{"norm_place": "pre", "norm_eps": 1e-06, "positions": "learned", "init_std_o": 0.00912, "init_std_up": 0.0447, "beta1": 0.95, "grad_clip": 2.0, "warmup_steps": 200, "schedule": "wsd", "decay_fraction": 0.896, "decay_shape": "sqrt", "doc_mask": true, "z_loss": 0.0001}
MLP neurons of a small language model. Each row is named by its layer, matrix (gate and up: input weights) and neuron, and shows model dimensions 32-127. Each number is 128 + 24 x the weight over its row's rms, rounded and kept within 0 to 255. Numbers have three digits each. A neuron's up and down rows have the sign that makes its largest values positive.
A block is one neuron, or neurons of one layer that tend to fire together. After each block is what it responds to, as a language model described it from the Wikipedia text at the highest values.

L6.gate232:092096148131144115123127149118118124132127103155093145152131184127104128138112221138144155116138144116128124128088148189120115147082115123135114120150132095113134146116130104094166127115064139153110128131142109143133094159083152137118135137138115127138104143115147100136170134113075198098
L6.up232:089122143088129139125156134137156126109133125121133105099112128124121120124108172129119148105123119094108147147141144140144072147100128151124129146122159154141101162161143105094143114123136160075134148104147108076104083165123140134133122136130159151149077151126126085138154069124085111115
L6.gate687:085141123099085131136135139156129109191124096126129102154109155140124149146154125114109130116127135114093147118092141158159107119137151098171134101134140126099169098155111142124160134088105108108120116150123139161100126109119130158159136107138154133130152097137114109110118139109134103166
L6.up687:161113134098137125133146135108136130115151139096134136157106118115095085098124090171147159141165121114112126145215107091166137086081136151125118131121128151121085115110133115123136154140133141160100113119111126101149125085090114144145107106179144105117104115142122106120133135131140146137
Sports career and team words

L5.gate26:159132120157133157163143128109165082106117102109112113081131097086066123119114112124111146116146145096116125148129132135121114161169136054122197113147123131143135122151115105141131154128139176119197114106139120114158094094108101110145093121136126117128100162135138117095122138144131132142
L5.up26:121133129116159156131139115113139159137138106099153122146135112099119118125143098204109165101111119146130130167118061102114105149138138127154132118123144158117093100136124163140103149131130140121174131111151094116165131123092129099133124133066119121159119136085134105122131144138126150096
L5.gate69:161134177119148129137100106153125097156129093146108118160125132142106161116140087116170137150110060092109132117101070144126165144140113124122152130118118097127143142162162160126170121112154104154137112118114146120140101158131086164122112170139148129093106113111144106123119150142145154117
L5.up69:124096124164130139142123125109130135146099100137146142079167102117152120139150096127169121147124124131128105116150118067164138109137163141163096108144115123097171143125127187142102103126152138150163139104106116117151127096153131145134154098134159132081149155132164147147140153134122145117
L5.gate405:139134113100165129104161131123156148115114152101132137128093100131134141065120175117124156158130105146147123157113123134131158125127188134159130113139169076134128160142097128119161118139086131134162113091137090122159127179125110135082143135150157127135168111089133150081124118126104115094
L5.up405:114124122160100126104137121141126138135115148124157106150102108169149118152136099126088099137117123141158129116128137144102119137128123147117172125137149107128073136074123134115105135092095136134104142151135109190131135116141129141107085134104100088131143081106088161113121124179107148149
L5.gate506:150146122115104136132124119135084145123101130123127125096131085108121163136118145149113099174130131115152123115109136083142125123126156142139121121131129131118087126102086062155111154121135079127126107131144164140109167131134102112135130151128168093152137122158115161118120130192101148128
L5.up506:121140095163105134123135115142117103115110090127126145091126159159120110138115133132121105123126097082096123129112131121144097133127129164115125115123170129135090158144091121133125101164137137096097141152180167104139147139090069138150133185110163124147121115114132142137111130123152131132
L5.gate524:106150143139135123130118107162120117133147119163139144164161125110150124126146138188134135141086149140139134127146171106146057136170134132138124134136130147122093125135127114116111165141139144154192133159145114107121166112194135164130107096076147129111169095099123137120151211157157161140
L5.up524:090177127080107144143121116096103141100095168082145137090098150127075148120120104133100143119129119159108102099156130092113117108096101165125084143113142087128135146116140122108106132125117112138152153113134096096133160149196119124149097118136133145107105085142180103164137130154066154121
L5.gate544:137182159148161122108141100143069144103137118157080108133142149115109132106104146125140140152137067126115110118144077147081149121115139130167131088116125146113129085098123095138095156152132158134173113136100120099109146141104140097112146135148083109140125125116110145124145111084141130111
L5.up544:148151171124139138133143062131107141137141136139116133139114143143148138098110165204106151150121134150115095115168113130125103107094163078108115128171121094164102129126147141097123099121128101126151164151106115127135133124135141087093164134163125097161110106150117104134101132137128124132
L5.gate576:133108139131125146109105143191153093125177102116113140170124136143124132128103144121162150085142129155141142110121120117097070102158116135144177131140165149132124103142143144122136122145109103120143095183131139123144081123117119103157088131124137109129128147171111116082095146137124103149
L5.up576:149110151140166089077116113116085149130135121116094135152136162107152122099076124120096132136109114111142116103137109121159114162168145099143135140088107117143118129145113141149143168075147111104102151104109152103161106167133112139141141140143144137131134125090153128133120065090104111070
L5.gate602:088123100132135156077149085123128154164129137200121156098106166089156111153107134131102155158104158112138158099147135130155133134122159153110125121141166131140127104147102124125143131141090111145116177119143121108104128150139103123141097148125166100137101125158135121129117103172101161112
L5.up602:119141117151116110120164136131134133139143153168108157123131163138098141153076114134121126104103109125114157123138108131130092123121131163071165142110098129105087127145117062107142117118104139119134087147129129066115139173148140123127085213136128115140133096160149130136155153101106129110
Table cell and section boundaries

L6.gate304:133136112123081149128134110121130149174099153125144126132115123068152110131113134102122104116077127139123150087120129126128145149102147131168130109132128109151081136103137090124115143162127135137172132123119126124106151167093127109102097143077145116158137121139117147154108127169078190102
L6.up304:095117097153119174106134126135141108110103119133128164117066129116141112069107134131110152146099146169118127137127133169126160158098171138155137121137118130088122131104129126090124122117145091164171100154136104128118134108122107117156110128087184143157173120129127111139104119160103208139
L6.gate538:143124130107104173109152148152160110139190106155117110089104111104156136068156129137128104150138083105130160120123152124115136109153176074137188130113129094124119126081170138122113148116089135123168103127118139149129112052159126140124127162116116117114137127134127127102135145141147135129
L6.up538:136139134121128119132112126136140111124144102120101089076136100144147167105098092089189140111137136142141080142098127121125114149094138117146109135137148139114115140116107129086142130114121164090092133143162151115107108146129110145154108165104115126110123139121144142098137150134076154099
Table and list delimiters

L6.gate35:110100175070113113115109179164102143155136135119146090128163123161154120138110118122097157100129156156112139148108131145115139110099122121104145104173106130162138157136118119109116166108148137125181141137089101109093131113155144172165145132167121131144146123124124125153145110122150169166
L6.up35:080107155130106133094124139144124128092128100106108131122147120113140134103131140120137144098130151144151147127115095103113106149143168119133183105148102170128141116080130121129134134173117149124128132166137070101093164117127176127138089135106168116144091140131134116152083128151099183129
L6.gate640:156152156136120101123163096176121153142146126147155152094109126133129137139159114134136117147089154111109128160118184134170173085114147128114101084122158125137122111104101103131138127124133133132124146105090139131102137091115142089121126090140123156143099135081098143161150098105124162170
L6.up640:123175123117137124144145125143086158126127158139151134173160154122166112103145073155159146104084142155167135138120134109102147140175131159163120137134095107127095092132106145114117136085156121107120156166108131122144145121129101135156134141157155116161080131133158122099126169106133133163
Second piece after capital

L6.gate255:156155123174192148126134106139146171174129104133112110132156157078100107148161109116106134141124107143171108099098122138131103108104080113095139178148049137153139128143115107140139127114155157139167172145115119093120122115130140084149113168114088112121102110134143141134129117099170143159
L6.up255:137107126112197108118121117144086143176143125154159110121098155142123123155109147117144111146132119169167104133095111143103090161123107131100104159119120140129132120127119099139087111098127144115133122159119106136126090107131147148138125137138144151110161126131082174117154125112124151127
L6.gate551:122147124128079109154151128139138119160089144141119122153163111113117148146141090165157115111161120093124122132136179112133112170126134126096103162106123152139115123121134108155126097104148179141093120154141121126087095125127111096155154130075142136141127173105104176140142142162138142150
L6.up551:124150122158121113117100135114108130159115155129101130099121115126088099151127115141102140189125137118141094134152090126096142115127158110125143076102112186142109150093111115125118140155132146112139152121127136107151121153190146091140170137170147118165140121085120159134132134105111131172
Year final digit

L3.gate180:153103114144120124110114133154085076116116153126105168120154117110133127160135163143146135141141115145115083121135131152099101129131118147133093124145095129082148147112128122124143131149109114150130104149110168129135124148184155177149117079071142137184136060114168155117107157145167089141
L3.up180:153137150156186138126151129116068109140129109147106119097151104156127127147119135094103140146106156124142099119131108129177121077119113142127126128131113122124138137103108151136170123117103177159107121075107125129133125062119138097157149140128086168106137141163122136103131120121117131109
L3.gate323:153108141126085154106162143078121129109109178113121163121093102126123114101120100105138129146103106121114144153113086117107144108071137158155134159144099089081128104115121125128144123155091114139166120121131137105150128119166129114158121126109180092124107095161140159128114123169124087129
L3.up323:119092134105108155120176135094130178101113163145134148123111130114127132106114132104146158158126125112140133118103122076155142136123155163138129107137137106073112103120108098085120118138131090099134111142139104143121154147115110123145142118077193102131135141116139140142083123126117114159
L3.gate368:114136126109078141170138184109138128134110144144157134118131124113149133104111095146109070173120127130153137176126144108118142138119080140138117070088160108069150183145095154104133117175105127125131118130146111131128133057139162134139113140106132130167122110104122177138117124141129128137
L3.up368:152126139171121144125144152108112140131114166088125162136122139101153087116064106170120132157139094110148115175142124129100152146106118116122157084111111130142127132111125132137152153109187081150143130102171158134164155088143153125126099115107145111109116106131119130096144111180142140096
L3.gate549:127117127104134175115099121124132137115138136147128137147131108111124137104162125158078159150109112115164149141086081148149147096130089138150137078143130119141126119142087137131125120169139112137095162099181142113146103070179138125140102083121156121124153097177150153128138120132130157135
L3.up549:134123121113110142134123146096075183113144170107182148094109121118084125123150137104116134131156163120154121143087112144144160129097113168118114149127098125081094130137097102110167172156161078151126096141196133085116137111137155141140160113161116107098122157129109150169151101135138103148
Time-span unit nouns

L3.gate346:107124139138139110100089122123155165109114186146166086085160090174178129070148161089125156139096153145108166162122135158127125108103177134132102105119115101124151097129112136117150075124122123137108149144126114112083147172131138138123146178139156116126132112111128119133125136102116111119
L3.up346:088131168084125111146168089147156100111137111163157094133120114169117145110143111118134134132162124127140185129112129156126128130137117135100113110125098116108114128135143091070118152131148140119128171164113100140063110119116115152131114151149113112101101086103176156131147200114091165113
L3.gate440:118117197109139170171117112170137131115206159137103128083107118152106088066124132139127136142128123113142085118103116130123110129112131134085091134152078105128138118122144133137130109151120152092058107129161167120127124110132165117152128111129128131106127130109149155095099127099103146095
L3.up440:130136156116143146144056105138138105108184181145126141141110109134123108107142176093136183101125150161134129121087098102083144119134110145118123103169109094119143079143118130104094104122112153070110119157115160134136136133142156178146118128118127134097137135174105166095104132100101139092
L3.gate441:099122185152153151137107129156142125099152115196118150152153136136135130125093137134118147100064084149125184145155133149088112090115142113102162093159172103120109125129092149143110122145112126142141112156141118169132113106085099145108120141100124080136141103130155169139161129115132130139
L3.up441:125119110136097147108110110123126124123164143092116112127144133153124089085155150156127134118115091132103166151136118151156130169164125116134131087101182126096092118131120146152113106117135118188097108120091151130154112119104120168102162123097162104152136085114146166071118142087129196154
L3.gate446:095119161101131152124136121134118094146143144173135123160144109105115114079135168162134152130096132131129156157105133163139107136095116125117151122111107086102117111162179133121122090182144126153115162097158133094150115152130112131173126136154153109126132107114127155124102137113112113189
L3.up446:104106177121143145154165129103143084134164153119121132176105118140147139121097156145144138128124128144089141164114115151094109144110153109106147158109079144113116103142103176158097127149132127143125096116138108095143161113154128108124128148127130108141122085147157157116106144136106155137
Markdown table structure

L3.gate13:146161132147184130136130120150103129127157136125170120155145134146114094130115142155119127091159166108121127095116158148134103148087134098118114153132102142093124182074110100118129126124122140123116136129154116149074097132133122171175115109089124106129110160097093145100130123140152103161
L3.up13:112137168142112114111118179152119124105107118105116136145116120130075120146132105101108172127173126125074140160108080143116125155144120135134168143124119136074140130126133147166149165105109125122131145138099096178125120126132129099157096127125100152139136104117149152159110112088095126146
L3.gate132:158141139137146140107151100091114098151101162164133167119123143143103106126113119106138154110138183121144121120067101185075122131099141108114117159132134146124146107104149086109152120123116146135105114136117174126128097150131113094119141094047130161118102143133138173107145120143154141123
L3.up132:165170129111148092082196136163125119125098136142124142148153106145156083095150147146126133122150153109134112105143113167097112157133110159126112151117100190141114122090120121112161118113099128155099126124095167138123082100137095098138094101129141127123101128098121182142064158116141128141
L3.gate355:182105144151113119125150173110123107132099130108098122141154153130106170099129133109132097090129156134089135109097099112098145128065128148135154146170085126141151129184147134143109117134162132117132103127095138154148099119126100101124113068094139112141098074098121147120079133117100094112
L3.up355:134157132114137085117120157158109122139133129180141102130147126166132147152133103144116099100115172108157068117089107142141143134098096134121110145109119165100147154098107130125138125093078128175115158138125144121118106136126138170140115118117089176138139125093136148132109102146141137133
L3.gate701:151130119165112127148132116175105135128111150149073175117084139146143145114132146124111140105138127108106146164146100116103132121138160103130134151154098166136131106126076086170114178138136095166122130159135115134143101124116141127140102131068165122130095084156134147137086156119126120124
L3.up701:125110084116141093103119111119117104144141111142160108104119079138109110134125146103119170117097139111107117094108136134172103137117115176117122166101086102152125110188126115123174147103073177144166115137152112157145135166167133162127137139101139145155149077139127160129109125142156110116
Final digit of numbers

L5.gate165:133102141077127128124099130162136112137147118102084138100106139132094128111117133081127159096153139126132145101102109168125119123104120096157103124104138164126119147155155149131135122073135104084119160105128132107131118132114131141120145133144178151163153153103112096125105120133185135133
L5.up165:119146119097096150131133149119177129151124108141132132114127129155096167111151109114140183141119109094129099108150148167081133141145181159143123124121074100155095129150139138111115135157100133115122140121119131129157155105122145147133134146151122151138143170087187162171152185147149116153
L5.gate198:133087125160117149124162105136139140112134090131154141149100144118126087135095114121146133091132100104120126120164117129123144139117125126128162132125185089200118134129160128129150104111125123128096142148095147139117119158138160084195107132107194147106084132159100128147123132124135139098
L5.up198:117092117193167098109114127141134167134132149156202113079124127131092150146158124102158126125143160151092121133121143133132134106127123141114158137109091125149097060138168138108147142120118138113134187100200136108097137074114148084128155121135132137126117141116125106118164156077098114156
L5.gate211:169149141146110137104156096125157110123131126165123082054078103127147154137097118115155111094160154166129129144152158088151132130060151192119111138103131134102157148131141134143102071128121120128164123137117173093140146121145149114122132143165119118144109130077126141155112167141044170095
L5.up211:152123175078076128072153154147150128149142133131075110137131177079117142100167101139100136130118136160119143167108116090179097086099105144137143162111118136139112137162099115122140116075137083163093179158133104097151128096109141141113099140155128100111139132146145156172125181124157132152
L5.gate255:136090116135081149109127088097108141141095084124127142180107139129108085119157125169119133173112100113122111168093105125104155129089108101153146107134103122114104121144155154124153098168130127121111110132096119114157139145132115100140140097167203115128131106141170173144118120157138152164
L5.up255:133117131190088139129120116126172115138111138135131143142112123119125133106112116123117100142134166103097099166171148117112112093101129144117135109136144135118135094102160161126170098153095128124102146110132159072136128144124149135176124155120148135131150124108129112127151133180172156127
L5.gate256:124128134136136131087147143146126106125114162099081063111135113180123111126106124102119130140143152112140134173119150139094135115111075079123137109119145112105118152162172118141203091112117101120143162114132123117131123082065123111171146106169150167138141133117130116101149108163142105113
L5.up256:136133136146152125111146093117098100137156152114104109119164141135131145108101169151075135146132095160092090144139142121147147120134123098147114115091129137105139130162154174144142147160126134186158126138111123089169152129142162167132149079128155133160123114108106142134094147116159168113
L5.gate286:113127152095142158160141108128163151091139109120142080122102122124139078145174132117114110133103140148128116146135165097122132157081113101118090139130140130124124127114110103120122153116141161123157138073134158086159100135133153107121159130148161095162110092091130142108146118110113139102
L5.up286:170145155137110157103122117146090172126138159145105116160086118108158096133137127116135125144097111103136158117122120113169103127124119113164146107089144121115108109145135103138111126128147108105128129143094088162126128187131119154126146120145126096096138119197087139130100077107159113116
L5.gate491:112144141171154148074131116114121104155154134100114113156145165151101147093126143141142111129125125085157140164152151110140146125130176127160147126141168110141127137100115113133094128166150134101093134177120120131106136142103096174162141153105154098167120123124158130164109116109164153098
L5.up491:147141139158077120151170160152201112123098132108132144094137120125120093131134121130113143140078149122085145135128108135100134138134135138114148094096131134139146123149143128109101077206135136158093153132148141202112154145157135110117159124122150153129121089137135139148125140109102152147
L5.gate507:117151096167122146137132138114104099144164071119114120136148119158119094142137129107114116096126192132141092137109146102143123121141110135126126104115108114135128124134139101194120085115143102082121130110153143152141071140136112170112126136129160131143092158101151122101110143119132151092
L5.up507:165123193128140169145130126144147113152126102202151124088143188159132114117143125107149135140132119131131131106165158145110108108164152102147111146093147149168123139098091136153115122114107177147125102109105118083130155127109160134167115101120104131107137117171101129146091123108161086153
Time and quantity nouns

L5.gate24:124129150132166117099122098113165156100160123126179117136109118098146122142134188140173129121102100115121102147128093187129120142098138145135148166111090112175114121067148151117167162111052145106161119114097093101136085155125152133120090089075128131137121090148138121142111102157126121121
L5.up24:119115161125187125192161143114110128110127088135126102160153094126148108147135115136140128092135086120151143150139103148112126149158132123115121121119126157127093113128112124131101151135091158132110121112124106116172155105176149108159112180133113119137130172121105141130203126087147089085
L5.gate85:146147118149105145143139164109122172160167143098103151144116123119160135106128129122142102142139144122108095116148135109081115138129130120130142123129120095088155106150092137148132135122153108123134101116146146137135142125140127157137188126124152103126122124129115164114103110170162127118
L5.up85:108129166083113136191163150104111113119100121107113135134132146088121170117139134119146098108134121133072190115091082106121140119089112113112154063136095103160149126113117158134152107168131105123139128120081088121120114123119113149116103158106098117103139077147114072116083173162101115171
L5.gate266:132156188147149118137157101166083167125165163091127133184127138112139123147127099138130164137139091145076134110143159120102112125169117094131136107108125142101152134142122137177120130147179183097113121144133118100142138110143116143154133164113137123134111129161123127132102126147093131114
L5.up266:131110119138138099096126113166085114083129182132158158114127112111082127118099147107131142088109081172117137102162129138139094134134166138138129124102126161131114100089125146097144130110114126126119163134071169150167130119119133145132074109179143133139149117115148134118131136122102153158
L5.gate300:107124148110135115130130136130117128069148106115124139086118094122129129119109145079121136146118145167116144148123141167108150168133136109177119080133132144172167128137130129138164133086128118129089135135141086106129115124130129099126084095178128137139118169134072148143124145117140141187
L5.up300:144152155153116104151118118155080149154125140161166144098144126126103162084128097136147134160140169149112085149091153133136117091135167142147079143168150125123142131111142137145123142109115103134142142121141118136114127112118102115105128149148137127105117112098131148168131128179145126172
L5.gate474:128141141146131146133115134100163124127100120133138105155209132132079075098141192110181100109158121128103147164140078074123131129151138121181170131127130164163136135090103145133143124134125119086145134135107110115135062079155133156157153106108159136096143140149101107107122107111141116124
L5.up474:112144146150089130100150117114122166127170121175089120149101135126135134112124128112196131121117126138147097134129142164159097105062110108154121100134157150126117190143123126103122076184118142096132160100161112117113123148132144125144117125084139104136098133121106134102161137135088106093
L5.gate509:126141110108123145113163180149176164118129156147159144102114120123140167106117160139102078136160149145146182108153134142066120166149111058121144099143117102137117137064108128127114123151117150148136140124118113115119177113119134148098162138124137106097142152115148176068092148120107156132
L5.up509:144163181136168129135139092088109140106162138103154148123166099135115113140099079163147127136141107135109122114111163148110143103122124108130097165091135095127105143129104080147105138135163134098147166105108153160128162145142123151114131125156144094169131139102113104137120103094124140097
L5.gate522:177103131101144148130115129170142132083130138188140120161097134088111098100165160128117167144076097133142128123109141121121111106132171078129104095097142120141117157079153124127177071125160125163122170158089100139098142087116123136113160108133130105117132105115070136081103168152156128139
L5.up522:163084111161118110139151120093106143124157111155110149128153140097127142130161087143135120162098100132144158114090131081142114095142168134102095131084141139175104168148146126091160111133129124116110124164107113089106135103080145118138136161151135138115156129095134145128117080111147113147
L5.gate530:094138127092113160141149137110125157135131160125159072145148113100140144147157157136163122142102174145134155154114165131096117111119140136104136139111115116143169117129104120128141111193097126118160143114103105126072085130110135120108111124134120147187101134125141149109085107151139140145
L5.up530:104133125113129131154121137134136131108149143101120156110160119130100123053144109148132144111138125115117122118115140119148125116150161166092117130108142141131155099162147126115159133113066089125157121179153111117112092184170099125096124182138083128170133145120129128111076106147173130149
Early fragment in split names

L5.gate141:164121160166120109140107102131127106112110156147151151170150105139099173167181172139135117163108116110160071135113116157118100160101105155113095157123151172115090142113139114114172121122094172158122133086185056121114093077136142117139084119103174154104125112121108160114126096120187109111
L5.up141:139141127125115133099129133137109142142135148133156129141128150103093152131115115137107104160115123116158090143112161157136141135112102116148087129132119111114134133141126074146147133089098134161151160119109091204108119108146125157136121151133125061138130130058133135170141117110088167139
L5.gate196:169174146108095147098103107097125131179152162127156101110150120088166102160119127117129086138108107132109104092102142143133123161128094117097099132124098123095137151142103142116137119127137118172098116139088108129120090132123116122119122109154136131160120138118114111135099145118143141126
L5.up196:157144119097149116110130132113108135174119159153146131153124141149142094123121094142212125140164113140091137083133131144099121139103095134095105147099106146126149125161102178113165147108118110192121121122112144140127097112130139158122115133108126134146085134114179103119133153116124137103
L5.gate306:133093087161144166118140129118154119143119139147133132134127119097113132143113121186145159186107155132133123120091121141104107114113151121082112165124119133166142131115134076152176111115157098171116132099144139119127117096133167075171098102151106115147151155142099101142116119103136144110
L5.up306:125128148117183137138135116132100170120127118165148086168148098143114134136138136139157144168120143129127125103107102106092092119103137112103123136116130144137187130146151149122117104093111134155098127129092144143132104122130146156107099102149088126110176100170096163140149082081096125119
L5.gate391:129149136126133106109113135086098106133106104107151135120140109137161125126125156080092149163135105132107103060111105105122112146105126159108125156129165140075086108124138156150131098123136145174099122140117096124127070144127134158168111119093094132087105147127098119115129149159097126164
L5.up391:128152133122131064101099166127079106137084147145094126168139126100113104129121096091168110103157069140141113128161105179121098120128149147137142136112154142111112104142146124139108098090124177131114135138076138124094116151122124083124094094109165146098146129135104159111131140114152159139
L5.gate542:125165162131144128154098164082143118153161145081088163150156104098124103147149128097105170148121149124121094161102130132114151137096161169117133107106064153115162128123125093118160099103118151105151157120159087129147148102153122107118122141086158154121143108091122150161118107120140119108
L5.up542:144158105141156129157109160144114093149068108116112149156109119167107127125164143137111124190151131100096103126124140157100157149088138150138103157133110114086147112074125132142112156122147154110146135152135144118128161106158124138150125125145156112102141165059143150124141140132076150099
L5.gate597:168127097147141129104104100106122133164122191136118123121142137148147117150152139132133098097125133155129113099080131118072119171145100167115114126113130152102092114112132139101113134127102142165116148106169163173133086103158131173100151132120151159127143149145121123142125110166144179142
L5.up597:145095129174156151126141117141098142103100120148063127130199129135122103114120140154098161132151112090126111146136113124129154105134124143138147079171130172112107127128125116125130102149123106100174142151132134094104118127154123121151144143092157137137120135136153131133121127110083119133
L5.gate627:120162073154126102161155128136099125184133083149125112147136121150108119127133156092094071134163138150117147137114091122141114162146139115108142154134081150149150142110129117087143113129126133117097164170106132137115100140146178129110100145148131142154148091066151137116133150137166149134
L5.up627:105111119134139128107126141162134184131130138106118092117148091138126117135118168113118101127140154105150105137106130149124126141151086115125159194176119119124127129106141134030141171087123103131132177104115099100087142119153112092104086120078100145160130116100091152121154105097103139122
L5.gate628:146126125098158115169111155099156107105117149132146066091149142124103088161149166115129139150157164122138133138139162141151107178124081131115105161106121111165138110159154149134159105127158136142147167140152155148106126089128134107149117158117146134116179157127107168115125109107153140112
L5.up628:136091102092131116113120117122111114140129144157149064144146139113105104109156149132118120093102160143112132150110170122107134144090109154140107161144127126114140135132151098102116123102167121146175129120158167141137124078133157146152145145099122106115153131148125108144124098110114137095
Final digit of numbers